Weights of a small GPT-style language model, trained from scratch on English Wikipedia.
Size: 10 layers, 97.4M parameters.
Training: a variant of Adam for these matrices, 889M tokens.
MLP neurons of a small language model. Each row is named by its layer, matrix (down: output weights) and neuron, and shows model dimensions 16-207. Each number is 128 + 24 x the weight over its row's rms, rounded and kept within 0 to 255. Numbers have three digits each. A neuron's up and down rows have the sign that makes its largest values positive.
After each neuron's rows is what it responds to, as a language model described it from the Wikipedia text at the highest values.

L7.down822:129115119159196148126148152128130130134117140076119151129158130141131136149123122133092143114168138115140157140122143175096080153135098070118160131133118113138124120150120133125119099122129140170118101127129134121113149085106128145136107117134149156166132136117057146123155078139111075123159159112157167160101137103102128136124180142080079155162133158120058180137112124125142148103156085161122133136104170140176112119150083141156150094109119097132153115138114125139121126109152121174181184095078131132125136120167149117137119140144127158073109114105140123130103131140083116155
Description: Organization name endings

L2.down1823:167126167135163170137106094072075145132124091142133104129141140123096121149121133087161118102105116158129135148083105136145119091116149113121124147125137116167100103141117188105151101121168119133108144122127120167051139143115107103178132120127150134100161156107113120103122151144100106140135104154114063111155141182119098119140099112090096139130140116156094148153131159129127138124151109138087163078136142127152167129119157128116118069106150164131089108129122152063100148122122106079170120124121111125136154109135165169110178143127143135150136117132122136109165133100156123159
Description: Relative "where" clauses

L4.down967:177148096132151163153134129142164083103127134128121115123122130150161094142163121138131135105122149147143164130138160105145150118126105116107151119123122147142097132154118146166114089140098140142149086157166115100077141114113141183119131121145113136143122128138060136111150103093147125121147139146088055170113085125114133097131112139138136113105145120119114127152135169120074155134114173103155160126140125114117141078139153104130136132170159083129123150088109071142136113151149113122151120126132101171156175119105114141156099181110150140143132150122127144141125153075147138118
Description: Parenthetical opening bracket

L2.down942:146110087094109120082140104135159122097098129177131146139128146127112132107146132119185110140124114086124131073126141118154110149137160172139156178156125055131164156145132084143166149125119130133140131106136165159115121128154090123110143160113120131113140089121108131138150112149100121121149103163140121110124123118149126115114130139131128097143166121128155117132166114130141094106135124136133148123132121179136131128145123117107126100111154085143105129157113083108121173113146152127103132109117121142170127147141109105104099097119122098147119152096122135123142113109120113130
Description: Year final digits

L7.down819:119180106133108113096158129140151106153135077197126125090085115152129140197173097122095112137173114165128132157119122109117150108139141119131105135114117112108126099143178131160143135122138151103079120131153144145164129148127104146153130089135157126147111147141154082132128113155091125121118117091126104109119143062113078104089147136110117121099113128158129120116125107120101140141145136112078146146140169163123115154148146133139152103126129088112135122125124134096096163130102135132122089116101119150104107114128111131122112085165102144107154131146085156125123129090136122140
Description: Character or performer subject slots

L7.down1239:107136169101145109138116121106144139115132145119143176082137082121140117158154114128140162144140122134121103112088105134148110121160093165121153129152113133151116109104146200131153129113132137136096122117123141143150154107146160172145125153144155108101122132113134114144124151130115106149106085145138180086164138125133151141117132151126141128114097106138140094104096102133118128228122123159077134126102139113159156132136109134137073134132124159139079113135152130130148102090135145103102101170119158163107140139094128118111095133136108107141138137133179126133164126067107107139
Description: Continuation digits in numbers

L4.down1209:139088105117131105148177155133145115159138139160104126113136109107096128137127108127108146155088122154087173122131130098110151091122110111115178131149141134182148144141108136161111135175159125120134135111129197107191132146111124129118127132170131126123139106123113126154154181128109128111098106109129100131124106117077129136115123141100122123135114132149136144139103148150173108127132111155071116169147097104175112172173141131136102135169165119124104151187141132155121179136144137142109118144199110108095104141119148120097130168123149161106151084114142107090136126132129124102
Description: Head noun after "the"

L7.down1026:154135116107088149129118119133182151101107126095124114093105112113133129131129146151105147125106165149122101133111133119081168166159179134112105137133118159135156129123119189090124129100119161088096140099174082080080143123101172156141151132142132126138126150155137144129141138140073119094080145151095089132121146113114106142120104115114125158157171124120107158121142069099127091113095174136129157115139159135099133143118124140084147125113132158163131106109131139121125116140095098139105136106181127158139092107106129124126160118128118180085125109120118099126165114153127104113
Description: Year-start number tokens

L7.down655:156143116104069158159146179158059128130087110154189172137150125103139104129131171154151118143132076122115152092091097136146106137161119098097129120119130088114109163137175091139131132121140145161126143118080130134160117076099124157168096104116138100127074113114131120129112185134088194119111154163164109083130144153122124149118146135147135105085133084114146143121136118085134092139102080101149135131120148149121087131135095168188166109152100107152109114113153122137118144137118119138131121151124133146097110130160122134151112161112169118107181103168136171118162100110113123109
Description: Phrase opener after comma

L4.down569:136155105104112140109109124129129091119086166108140132114155106115146110093155170125091142175143186168093100123136118144150100110123157152104127149131139158114086190124171111127139097182149134106126119193139141133166113125136117101106096158128153091152173125137163125102153138111127130142138076127123183117091113132105072095134138124148095137085126105111129145112134145121148125149162086094128106139145105136127112148171179137147109157134121108082123145079106135144160143101122130126095086123138139151127145143143131145124138131137108145136138094135179097111145153101110126173
Description: Completing token of units

L4.down1715:145125130145171160097107137146089144139113177153139171090150138119114115137114123122163108155082116126108091130104154130102148102089112091138126123115200091134138122139119130139114139113128140117115140143156129130158105147105111112129160126159132111168122123130106128143082118131144119113107125106137128165176104129149089155155143158140123137132105108147139131171136125122130115151088133145132136101063132134095109101101129135153165133140150131137113093153094118089117157136102116137098123076139154160142086085111122121138131123161110153139131129122149127147097157094161134145
Description: Year digits and name fragments

L2.down266:121143138138104134195113116124161109131093161116095159132129123119133105090128136136144148099121123141128097119089111119140133092128085117127134168128162097152100113107113109095185114122119130135113131058118105100074124144163098126113154105109131161158141143118108129104121144185134094126149132127133100183171148130181181140143053146098175139157104130137150128136097132115146176092130101153179132150139132178113117125118169147143120135130155167152121136117112126101092083111115137158084119137073114156144095144153153157133095123119116095128137102123160138134106111148137114128
Description: Structured table/list fragments

L4.down154:126145096136091114137123134146107173128101176112085118067093150141108164102120194133154097119097117108126090139140127138100139119115134135133118138087176105112124139144103155079081167179154152107127121124189092118112123143136120144124117118115100159145146149132143133151127141150128123129054116132139177102140150120166100168158098102093102145152138087159124135124138107118143146122088075149121127110102151100165106117114130129139113143135121144139090105120163133088124147143137123129157119122135121099098130107128129147129137149159141132132142088094107130125102098193132138103
Description: After personal names

L4.down910:169096115133122097115112108104111134147133182106136120121126079120112106146098124127112138155107153123131148134084154170162151139145129102062133104153133113159139111139144103152103161122119127181128168082103154073124156099143113129104083129130099104149112188113084133130132085065145104115179132097141141127128126142084085110173137159081113126083126113118075121149121104175156157150175105081142164121098155136140087149114137127158121134170128140167114139156101121152124141117107087141159116119164117134111112115128115084144154162129130159145135160148150151153168153111131124147
Description: Name and code fragments

L4.down1268:108101145126091133150120147090125111097101154108131170149143150120126138073122123114137135135124117135126157136138144122107098140143099085110143176128126094122124129142114104129149108147123108172134136105115141120153115103132190129168143142121143116127133112089106118109136120133159118132097146111082075113160075134118153101130122108169104145133095132131106148132099130127123158155115147101140108147123168128122112129133129076123142161097143091116116154149129099094106143138124143119148138112152144100103145097079108161169146135139135113146115160118095089150072132140164140161
Description: Next field after a separator

L4.down1324:155122143159114108151107073131110084174122113126108111135156127110122135150161123109071117169154080130131127136103157137125143120135111125137133114094119144120095136087138128092160095099121125117118123135140120146095143147134107115140088143069102151170137134109113178139152154147142094136109097121144137111129168148135143133124164116131137116107098117110111089147147114166146134104130114152106122108141131165128135142162121183147139073114158137132131125121120129139115109167148114143100140120132109100116172125139118125148099128128081074092147159112106150131170116125134107157
Description: Competition rounds and results

L7.down1144:117135144144133168090091119125125144123136105091090146158135096108168145173145129155154101123116088131105174143139141128117138119144146126148134134096090098113150150093129164108127088062130110082142180126133112122076141138123114130114138106118116155137167128135105198124160148165142137184129118118137130130126116090126158122122142158119146140146105146132120151164151112150115173109149162195162125138154142095119130138152189115157120134106150129104165156118134115094079137129152123125156119105150122126120138095089165139117085129101121130132171165083115109121147104130123157114
Description: Proper name endings

L2.down180:076170124126099132142135141130142141126158152114125132132127116117120126125134117122142129107117104167182162133099095124157134124089160153126114092103120092168122132119136119150141153111135110152094098169103089080130102135170148133121097134089080115106140163136123118142108165145149146113091114141134110098150126146127160144108123133107109120140114107098102063128127150131125102140124099132135137131097102113117178110123089161087142102159134127152131126131123101102111125107127097107128116122094117075138130132169122144105100156191111119148135156120092163155126083141161128103
Description: Sports table headings and cells

L4.down1595:102104125102125127078123122143175095154160131112124134104150146139119137177131108090145176152145108146132175129172152168111144123110158158136139108100142111148118139146118121156123094125130129140073112165144112133114114143114139112131059125124135136194156144134119154066119155138104106095149104139104055097104122118142082122091147108121087118123148133089142122162110123158133173157160081134106120167152141147100155085128097173132116111143141150136102119125134130130145153135135146126098122102140141095151118108155143120120134122140096130141130127129106125136143113149097083101
Description: Dashes and mid-phrase words

L4.down187:131094140159133100133127118110133125151150107095153119085133076115138103125127136184116103162117137135090116115072120119126098164137110140136181156176112108113123077118136105106126084119147107150124150144153109129154142100158091150126161119098165145059182147130130132091086160097123148154096073095133063172154125136146135112128143105129110108127154178142138154131146101104157133124128119119137138148105122093117116144130127118143125169161143123099154113119073134117127117110126130061162142095090119113117106138123074111094174099130140160120141120111120091131168118146136115133
Description: Sports tables and scorelines

L4.down812:109159135106179073110172148128160150165106171139122109152134143135098145183122114098179125114153126142091150149084193115129077145131148152161144141138143155121113085133152133128104143175134159096070121149115112098127136095149140194162063126100130121125123111144107146143138141135173111116126125144126100133122145114109107131111073161120142119139087151132115107145142131137114110111086134129113166120120158131112149148127136084111123126120093165116136149150134172149122103128077125122132153113097115111139118128093120102156136107132153119144112090124113138105106091161111102145
Description: Sentence and heading openers

L2.down1317:137109111146106147124145144126140153115145119132089132162117123118119155122083154156158147114114100159147137114180145099157157137144122124113147130087142119118164112180140121101118125112103100156133137088139131121179118144134114104133082131107125119122121175142115101134143129138108133154103070125136149110139129131163118147115100128151127111135109101152082128136151096105100109091095099129153105126136122141117165125138148171094155075149133107106128077099150166137133121170150134120118064126121136144128113147142141114146121140117096127157151115121112143120104114092119114114
Description: Year prefix tokens

L2.down17:120119105091142129144104115116087152138128137134140083100122147112140122152154117176112137133179119096127118110133099119094170135149156091162183195122123148155118136119112137100148160106138182106152124127123101135146149143078089114132108133157115123119135101098160095153174127127135154138112119167123083135083104148131094131149151124137132129137152085153146129075160082149164106131143141115146121065129143118130129137112122142133149132125138120065081138134136152121108123113134118128079128113136089131124140130122156110096124082107137135133118109091130112139100148099108117135
Description: Competition round/stage terms

L4.down1635:131122087103124173148167132139134133098137137124142127124140126146086172155063111119095136130162124063148108123078094114126105145161113128101117118115139098107144114150160110141149091160149138172159089147132150094090111101146096156161139111093115121137101091139104112138133105135130122105149136110138180189132118113114140100144092130144075129127122118132111107082123093068108110139112168080139121120129095116151158138149097127128137160128130105188152120136106138163183144127110092157099157108111121151115115139158116121140109083101115119116090127096156134104121107151137124177
Description: Mid-item continuation pieces

L7.down709:118161110100146116141113134137137119169139164069109130116157107140089127119129127114140091141162156133152142145105124133145134075126115163119120130144134145088110107106086154119134113152104150176133107116112143108045124134117152119095091105080130126097090115132121098122125108134110108130127148122144080129148100144121144152149104138113121112102161099178129119170115120101121129119108131098132186069119100131090138134114141090116137087107100147131126138116120135124162130146158117113123164126138116071138141140138132115133110115143144178142120139106085134125119130113126174166
Description: Rank position nouns

L7.down27:120151116135128125139109123118105082122153135135077150127131139137103145102180133122122153166127095168143140108089121125144163107137146091127138136092111150128135111162174138103159099155126116185213137168143124154116126141145137081118114130107135092118112167113096140134166142117161120130140128124121077126132166104163137112127126162165123142114109133132149109135121151122132131124140108135119086119101065121097154128125133105180123171091137136141107088121131144145151130143135131112146146097139098105136134115103119122129140114118116168079124162112138145113144135111145129127
Description: Before a place name

L7.down214:135129149114144119119118121132124108098157175142139093090126122120117118128156157134144120130154155100141151142091145129180086160131110116143104102128107102133121131154092084135139141136089123159125079095083140127135098097142125145112089111156107134133134117129143136144143118117118131132137135101145099125148120080151114118136163082097210143141136117127175110137147149162126133155148105131154138148113139120108085091106099149094149135165151130156087167145145176134137087100164113154152172124136121132142133156158155102118139104148142139083086105121145130161088109134118126121
Description: Indefinite article "a"

L4.down134:117157158154124180121100148118131136095114152102083116104132136135113115105137111149106148114114133119124133111158153114170146133161091107114136127123108156121160117104129149165097147124120146125121103089086103123126131135123126139141156126142159117136109153103125145134137088138156129079071134064122088089171130130113157146107111138161093093160132116131113147121140103177177118141126101134123087108147119146154164184149115137165119097118130105112132110149119172157133122119154141135188141161106139130075150102151105153141113138160139118134166155094110133141144174128107118119
Description: Name-final tokens in tables

L2.down1318:130119154136079103143069087125096091092170109146112108098127136122128125146149142141137108143120107136086101107071151092129158130097149134169139099095105168101117154130180137102130138193105125118155137100171124129160126122153121134120111114159129145157087113124137124167169110120130100108178158148135133079130115105117131120125064148142126149086132159104104121189107149144096123092129110099116148130114135109080130111167134097129146131118106156145123151149109138125129129121140156110129131077129121147134148091135114118091146129133136126106161112130173152133157121121135112134
Description: Phrase end before delimiter

L2.down599:144153170143115183111155116139143173120137134141169131125130079144153114089151129128126086125129104164094092114155103140110127117114143122129089089138158156134098179128178118163132159110071114101149157145148107124153135128093125131139159093150107137133145133111122142147114111093120089088153118122136141124129082149114114113088132100086122152063139089126135115186135141098136124128129106163151135114166113173179149103123167141116130141093169153120142115142127119137143152119126158117107122104144100112130138150112159127117139140123088157089177137148150161125160106163079122115
Description: Institution and unit head nouns

L7.down645:101148119146135122117134141133134120118111114152129108153107129137110111130097110112142103107128128095103141197119114107141165107129104177142119145123158121137121145102139154102117182090088145132125131123115140154167120109134140105143150090130133116138112148125105149145152147126132117113152138116134218141135143130172138112121117134143135146118129095139165129151119078120128145124130114151146147113143154100103142133165114148146167122147150118122167163129123164165086118106138124124090146128141087140147157125091126109118106133136123126134135130118095109150139106131162158138
Description: Opening brackets and quotes

L2.down1587:091133108117122117113168148138141161146102162160108121134116109124121115128148112134095146115129085106170147128120168112105156121098114075122122098113106151149136128142097111145114130092163156149128122111153103159136109116160142138095137156104128141111164121108139162143134099112092159170101135132133107094123139104128164130104130106135127153158127127138124141175124110205127114130087100119111114166130128118129093151115082143146091168137154091106131161145091110149112142154106150154164162140130142128127145119142139084120141106131131138147129106114106082121089098116118138087
Description: Table cell signs and dashes

L2.down1231:118082165136133153148170166133110149106150094158103153113121127146147142143095131122106118147117138133112135168108113123129140152111124135144078147131134167118123131144131108106090109132143183139143141195170118109088119128104146142152123093100157085141099117120151130139119112120151100118131113144155104134144104161124081127121126123140148113103134098127152158133135153143092114099133110173175108125121159152136161148154127142148153139184123108161134128130089125108147145068142114126074116147134147135134105154118124103145133123135153150098141144140122130137163173119137108106
Description: Scene-setting At/In

L2.down1426:146124135078121094106140153095110114142141108077187073140131123152155167137138110143149175124117135112167118090146113127126117117152095131138171120104146161119113152101096106155131170114121144121134114146132145081109143118151116099120136133124101149135139134092148170119098098165137154069172120149122113146106107130102150126107135190112110113135070159141140150089149140118130134138137126145142133135123117117110136121109111117110115105126141088137133139167084119134095109108098102129126157146106161155151095121143108099164158104156163156106136086170096119157155119175162150131
Description: Year final digits